Weights of a small GPT-style language model, trained from scratch on English Wikipedia: untied embeddings.
MLP neurons of a small language model. Each row is named by its layer, matrix (gate and up: input weights) and neuron, and shows model dimensions 144-399. Each number is 128 + 32 x the weight over its row's rms, rounded and kept within 0 to 255. Numbers have three digits each. A neuron's up and down rows have the sign that makes its largest values positive.
After each neuron's rows, "fires on" lists the tokens most often at its 100 highest values on Wikipedia text that the model never trained on.

L16.gate43:185114173087105124107125110145123115113087143154179145128107129095146113133099155140134110150077134088131131115097093126132098224141118085144091080176142090137102116089192149096151087073144112132149110153097135089141145135129175134101092130138105124094092113100194116163125199175168143145118152150137124134114164165151110154104132209146103121107094077147103159084130136131120145098092099145140128111093111141136090184116112155057125138098103111155135141081128105153071151224111158143205148159111079165113087100104130162103181096100106124154126106130193158116113097109147129116093101068125164132133135159073066143075098128186136121155102077133117102118130154075127124080061176136138178108152163113165135084174114105135111154140136157195090169116149098111138160095077117
L16.up43:197100094078122118092109156184143139144107136128119147209064129120148126123117137117144115110148182160076151107068182140089101054192166133124163085065141125172167133155097086177161132121042132076140148137134110127150101117128138139184103127101092147129149115123086121116169127124180166128144145071083158144092132168166079133149155097129076137076110100144115094152123177116148136088136149146115154187123102132142131133152159148099162119097073168103144153107143081164090108152133209114121112103122109163116129117091074118110116110115144158153179135116084177128118080078149143105159097163191162139136032115154127114151119126105104094066143113075134172092082047100149187123112134116122141101114109136066059072124103078125141145120134122144159122142105150121109065061150140
fires on: " | ", "2", "8", "1", "4"

L16.gate1875:083153165150141107137202101137149143100105142119149142125112119076070172117162106114194113149071135142154117149167165089136126095174149144067086103098161096131121164136122149065085100150129163103163139117120161166135136112112112112137202125107117151115159154180113149118048202140102121151117159122157100138137148141143154185089152147135105157160120113142099107160126124065115122150129079152097130054155068116132073121183113175078159096103139171115108160103164158118169140162153149129082114125204125115108102113167089075060124062095120092092123168155175072142154082148128105073101087083122153150112110116147175106155130092122137135130125133081136144129098156145135094117131142113111098120120104120137112127179141132107130127098112106135155116134092105097096153151096093
L16.up1875:173131124092181096105203145144110195095160191085100122098133186128111138127146056129126093124133126131120173121143138101162142068110175117129112102140134145162145094115108123134152149158172129075161143143193068116138115166134108117076195134120113096155155150119103161090158132161098088094109098143112135159162111130106093158090121141128181109106069104131148098111135154148161201120150132178132123153123130124141166122158100128119092120183144118194123139161107099115113108124173115089121133149162060089135123149144109137121155131113144118156147099145098125108164117137119128115073110143083104074097119103115165095103119113078047110105177147119109096110142151133171172069093105147112120142054151119141078124191133146132160146124183085083103150104121105153105188083093119
fires on: " | ", ") | ", "| ", ".", "–"

L16.gate953:114127097095093105139148123139092121100121087129115114144153157129072154116147112074118116136053153107089127077131106148077123168175132106127147117200162123151171137124133086151104052172119131139089083121119139164085155147096093156085153118121214126161106137179159079139092133207180176127132128131080163068114102178211171125130128144122115150132136177130118104178201120151101101117130077060149108123157117114069087130047129132051158077170144114143158122122170105152095104087071079147132148075152101134105068101077165136106105115134101162139141127122133101144140176142160162160075127100147104119097156174183066062096067109114105175100170117118089118128054163081090100119095152132094159157123147095068153159113163089127129112193136152087148161110089139128170110127105135
L16.up953:135099082117112115132119164183122139117131122111130164112108152110148097093174193100156108139128133096093137145074128170091098130139117090079072127166141084172158108147115142173109143147153128130085105156110151155153129121126160110082105165133176106149096147077109121179109176092120117168126125128141159152085088129147125089110042136127167116146113225136117151137132129105142115125115166127104126104072128083138102133145172145070094136082134121091172113144112124180172128130073175176098099138106140142147127137052100174056130152130097129146139119047128067102143138152130101131105092136183095157146163136157082138174147198113093135127136104124135117088151085143164115113120102055048135058088075168126092152164102127133211180137130157033122087109134102050071139089122172
fires on: "1", " (", "% | ", " | "

L16.gate505:108123106090139152140095128113111162185155139102194088130123112111100137107117125197077107153113104148096073141162091161061057056108090174107101120115140146081135085191126165151133125066134165115130091161181070091200100133149142141063074115092157121138137077107178047171112160153117192138107163157103122126163112141166122159141111116105087108170100182091151163129087151145105185184110146163140142098113163172114109116147149151113140174122104150181156156088140164143174081077189140120127168145109159150142139160143119138063130134142154155104152174159115098101148144137137082139091133118137159120150140084091118172148111133144087159174172144109110100163119117133119107131122102103138110139095078130127111102121089120182168066112148094142115095108126111114129127104217146
L16.up505:119122069102135109118121178135085118142147064136182105173055070116165160088128133147112082150211118124124080084117157139145157119156162188104124150135132139084172126118137199105110111134183107095114147084159167092201140149209132113099123105147134076163183109173131086173095158160102134151069086050072103158111078104107142153138114139115054155181179212095162207148096085081112153125171092106120153101122094158111129107132116142159070108103122172184198145061150083140084128153151148146131120165126139113089213136099110161110141090137172131169087130143164115151139069147116084127110107157126114169126058121119102117104091127129090065139093134109095093099123134146109152120162133109120150168158127132065128124143108107120144121170099097122134086122153146187150078175111187
fires on: "1", " on a"

L8.gate798:071152131160102148165110175127137175128138098108152153172103103086094073112128188084132104103152141093084076101113126073141091142109128174023077073123140140128102103110164134163135123159139128097101076089174118147210090118152109107182139152171152112179159162109071216123153113094140125142142196132163121178104116178116094149202134105117135148173105126199102125133033135126157166089127118093136160135122116167106115114079102071110134105132122085175149153114168128174138172116157126095123131138187083163188102116118101102122125112183141136135088124099119125145162098077159121185119112152123109146148102118116136070126138136193137116166128113165129117107041051162137093132094104140101120056108047167145098132137166143146085066056100109159102119145179093103140135155120108
L8.up798:063163101159131143141128122192106156121143137223077115111115143071110082125100141126122159161169086117132080175053105104124150133175184111117114100142108148167143186096131122163146128128115124131125030155122190106093114121143148089169108180124155105095135141076130129110182107160136143131134137148163130102098125136108062157134139182125074098165075177122150059158143130176064146117124152131099083115127049155104137155109137138128116112155125130167097169154150161118120162151164131075101146117122065181127115169121125114115145094085139136140138158114072071105160149123131131216101127126087175140094151144080086161178149223110136210102158098138103132073112158127077102174135078119132076070175067076115139138127117138117133137104130138142097114103167074127156145152134160
fires on: " ===", "===", "\n\n", "|---|---|---|---|", "|---|---|---|---|---|", "|---|---|---|---|---|---|"

L8.gate713:094138129106148125125125154144170190156104034130145144110144157122147110141135117086180082109167159174125135117136098125116152158102090200103166132142148082154119108112127144145102133103173127125102121111154207107187140123102142128139155126187154148147082189183128066129119136171158057117127140149162129133107097117080061170120130110156093063099149150130143107159168108102113172165127149152134110161139101139118119121116124102093081123132125134151137094152149123176152140192128185115115159079085123094162110137152086150186138086186114099143177141113121070085096138127160041161125131140106121117128126204091107137128160164135146131109134167059170101113185131145121113167071110134194111108200167158127188123151126132111135125142181145113110062077080165137125114143120111
L8.up713:136095098108085083143173131091125128073140181190073077183145118125103132117127089101145085177179132184133157118136102143113078114169142122147134123122117087110144150109153173119162120133103154103081158141118095153075101108140172141141113117109125131135106107165088113092128148089154143086143134125111164116122154159127110117141089145117150116138157139153127136122132101198083103135190189141138129147151129074096153158117135053160130184142123107180155188146107140154131104125078151117147103149141127117073140124115101137155102198099152095178125085121117175145092145165199075068124098137193095084093124159134093144085097109090133070123074121158108088165138167169095148124113140130132128145161130122108102159074159136112113144130077089133150094176158150111180116099120149
fires on: "2", "1", "–"

L16.gate743:096144115080179140144150184124184174132096119140162123062130109103141107055152092097147084154084134138111069149174073117119131090191095170128156099092073223115175132126131128120156118146140138136180137099124097121138083127126151092117198085160122184125059161126114100096130102110161128128100113100138069122163064103122154192108145119103120165112105138078127140140096131091166116150117155160199198092145138102104110082050171145063117158097163188118148077102204100097103089128144163141110127106099176094102105173156086127103139121139167116130101129123078101085106153114118084133138135150143098136157153159090097143145143158162101116116140109166143116179095123119123063175127163109166150160195167142157144157082145060148107139165110127128156096145106107145209067153156101
L16.up743:139198128176077171133187146129121130060125098143148144069125063160158108078183115095099153143123095159135172109130087140165160069126127097097125126149180162099136159100110173119126120123157114100088156107114122214113083137114164109107162092114113103123139116168180167126121117117086144076065129120121125099086074119131159180097067140155121158174117179099210114249025166105116146126144108105161099158137093082174126095103102124151099091127157132159136134169110152079090063172143112106134169189152134163202111132105098171178116122141181128148085121188110090129144148104154154189124182117134137136132153156170090117068150102136075108120163098095143106112159115093183125125166149184113073180119177088157113093150096105112126101085128089088173145119158109124124105133105174
fires on: "1", "."

L16.gate1879:124128132135132095168178125129090164142132151084101056124090110157150175120164108141124114139095223062130144149104236126125160199115109133087158145116171093056171163159134121079184082123125112123135166089127138122173132137133102145120190144159102184145134118121105106093094096175153124118182106108119162149124140144183180186098115099115125110160112127087106114104080175181157119141136154145063126077091176066087117159143118132057098100143160152122166110116117136118096078012094145089121127123126137063121167086104145118103176092146125115126102149160149123124112114151083075110150150119176107093081098069108148088130092122147114111145106103087140128083103073132117107167139106130139148135179079126150162144186123113104081146065113096176128193122124147146120150157102174
L16.up1879:057162131087177081187196134110149124129107131104080083161090110143128137109123068106090095134113211093116172094139161107137150121129122156101121091118168123086105132125105120109184174112154114123150101105156167127195155134144125198120133160150092116123140116156146124139133162135158148135129207119127132171152097154173136201123087134130117093099032085131092151110122160103092108146153125142153153088113197099102134139164085147066073096088156153103124130124175152148118094122123120082142127144082125120109122128130159103116168162156127155138154082111169167095074138067081043102140095141169102162096128111109184061167124129121115153075090111081063186068078132152108163166146120113145181143124114093130150121157146098129084129050150128166135161116089141134153164125136122
fires on: "| ", " | ", ".", "–", "; "

L16.gate994:101085184152121057094106123119097138058090136047121139076153104157114149124132078178141072103118133103128125085136147128166153164165115071090142119091098145139072142158153110117144126128148084154153182107102094103102162081137194126126149138114134141098103135107156130123151137104146086127117077138135179158194076154158124131115093104107166205078128108106130140136178110061144152161068094160110081129099128087097093114106171163117074049057177109120113109101090139190109112098109133094106132110150093140083128094150100096100097143140162142120155108213131101177115151144099046119112096116136100056124103155148115081153169129176133123084180147124063136101136181157140085161167106154153180127118107127153129145161111173171097102186154117162130126112122133130176128151121105
L16.up994:144164194066128169155133142121127189117138124123121103117151104195176097101092113123100167117176119200145131166131122096175105137164103135095125089088178215119143129095130115144134077103081151129201117157151113151141103084183122160102145174109187104146124139073191118137113136092129110156137153090099115147138115120111145132174096077032107093160121108104192141168098112155161146124124111109125137152156085088100118056175156129087123136157173135102142116096160135130137129107089069134086214126104157134115111185160140136114086103143121139138144140128113156149126092126145119099106084152129177130058119170185165121167126140148164141096119130052148120129136166111139116152130125090126128151133174136156139170127150117155094124126141154096150129138182177103149099132203168
fires on: ".", " | ", ") | ", " (", " on"

L16.gate1164:115138119102141126157077145117110164101100084088090125148127105102146099126102114155131130177171145174168090177195116101120094254134119126128153047096161124105107126103130139015086122085096127117185154138122092116064140094105137093108127247118207098128135153177172107122180188143133077107176113160129112120165116128104149099134155194169131143134145082086095132127115117104110113139158160160126130203131086170125143127160176145156140137145130079120068133204188146116138186141121114168153163105162110177122112138128070119084150108104114114116126142200169151136104202114148087105128075172082162099149135150145113065146125146150091157116129114126088183131152153151104095116132147172209221056164113190118162144150062167161108145149161123119145138112124119166085137102125157
L16.up1164:125121166129131193169109139107194113088111097088123144173148111042140136127126122148119097058108120125182169180140160105090114130145111124105113111085139123108077137131172111092123110138132126104221066130195146153121116158139156094169107098131103181102111152121158134128112188064193088090141117175083170125136148067154148155144156208150103122153113113137178115106131084143113108121156169113109194075161073126205134186222106133168133099114132123138177159137200090151159132148089162137143131117127156115176100170118122094111134076112149117093124107143126164112108179129131145096119073171122141150083168133160153145140159150109152093069200203043121176167142142116092157120121116191166196125129107119108112091143131163133096145136102153110097175152172120118105109094153115
fires on: "| ", "1", " | ", ") | ", "–", " ("

L16.gate643:115100155180186109103179113093119088151177205173154101158147104169139176183114129104151085146099177098129088197105103130110114097161121107125143178171118130135139144161144100090108136117164160137172109092121091082143164181156101141073155118110155162112124123187095102149102072146124107098120085157213179099116122109132106089181112116169147064169109089127099133151133091088136100123119141100153118140162127158093152162110073126122173105152118143154169074083212117112112092182070131157219167128093150119110132156017122160066162094130098083162108149167125133104110167185175103144130166118115084214051116125107116168127089149111132151114107137114113119116075138129153060094125156120106109077200092087137150091152148121170063130135150147176159084105151130168084155180069097
L16.up643:132145127118178153138130155119084095137110119061137100144079127186100102081171082128159106133102150062088100137111153161160133102102113119165158132164136147095107155157129117054127129144103087120186103114138145150199156136177119124149134159153144129076135118120122097148129112158153124093171099177052111188121137119163110107115105135132148133144085129159143187144093145106133183092117117142123138108086136182199101115139133104092128114135155157103105145147173094161088081135078124105212159114097147172147119120132126096152136071082136110093103094144059192132112180153140110089148085082113123139074116198124180161093107174119119165160119156122149189060030116098132142168122100148132175057150116054099105095141157165110096138108104203160128132102082180139124179178085162
fires on: "| ", "–", "1", " | ", "2", "; "

L8.gate797:095090144117147089101125193131151104138084131140100108108135110179103136144189095157095086138116142144126120133139150112089077177187077141095177114102189122170076120125160102164079094109137136130093172086174125101102115102138109122154135107127094141092073159183132111125116130142141117150121115131101142054175140132145144163100156120080150123136095139114100161102084102126115109146081127123135170128160130084163140116151161074096050100133183109139136144099108102092110095159162107146127139098152181187125128188107123176081115212179214152132088148129109176108159187146083098127152170175091106138097117103129150096189097109161152115152141099138101218135130059189128160091127118149205117142162066144122082155105159090117094146145097150134055159086155176110142096187163166
L8.up797:158100163129121144136086143132133120111128077162114112180136094142099155119127114138108114151108113142149130196123135093187145119105062166123108145109144132160119127127143086109118114125186077147073158082139138178149027089155097150187139113124131100145097119092169169198153155173081169146090119059121093086139098119171118133122115080099098097148033146141114149123087151130111187092114137123098114108158147128123180141130147128114089074136113163083126122129185223126131131182140162097156158062082098120124116136179103117141118092202171122124137081075165124172124100145163083053131139114124158125076149125125112092091141146141099134144095123179113153176121147143146109165102144172183138147141154124078131111168094166080113151115141115106161128050074135109110148183144125
fires on: " | ", " / (", "ed"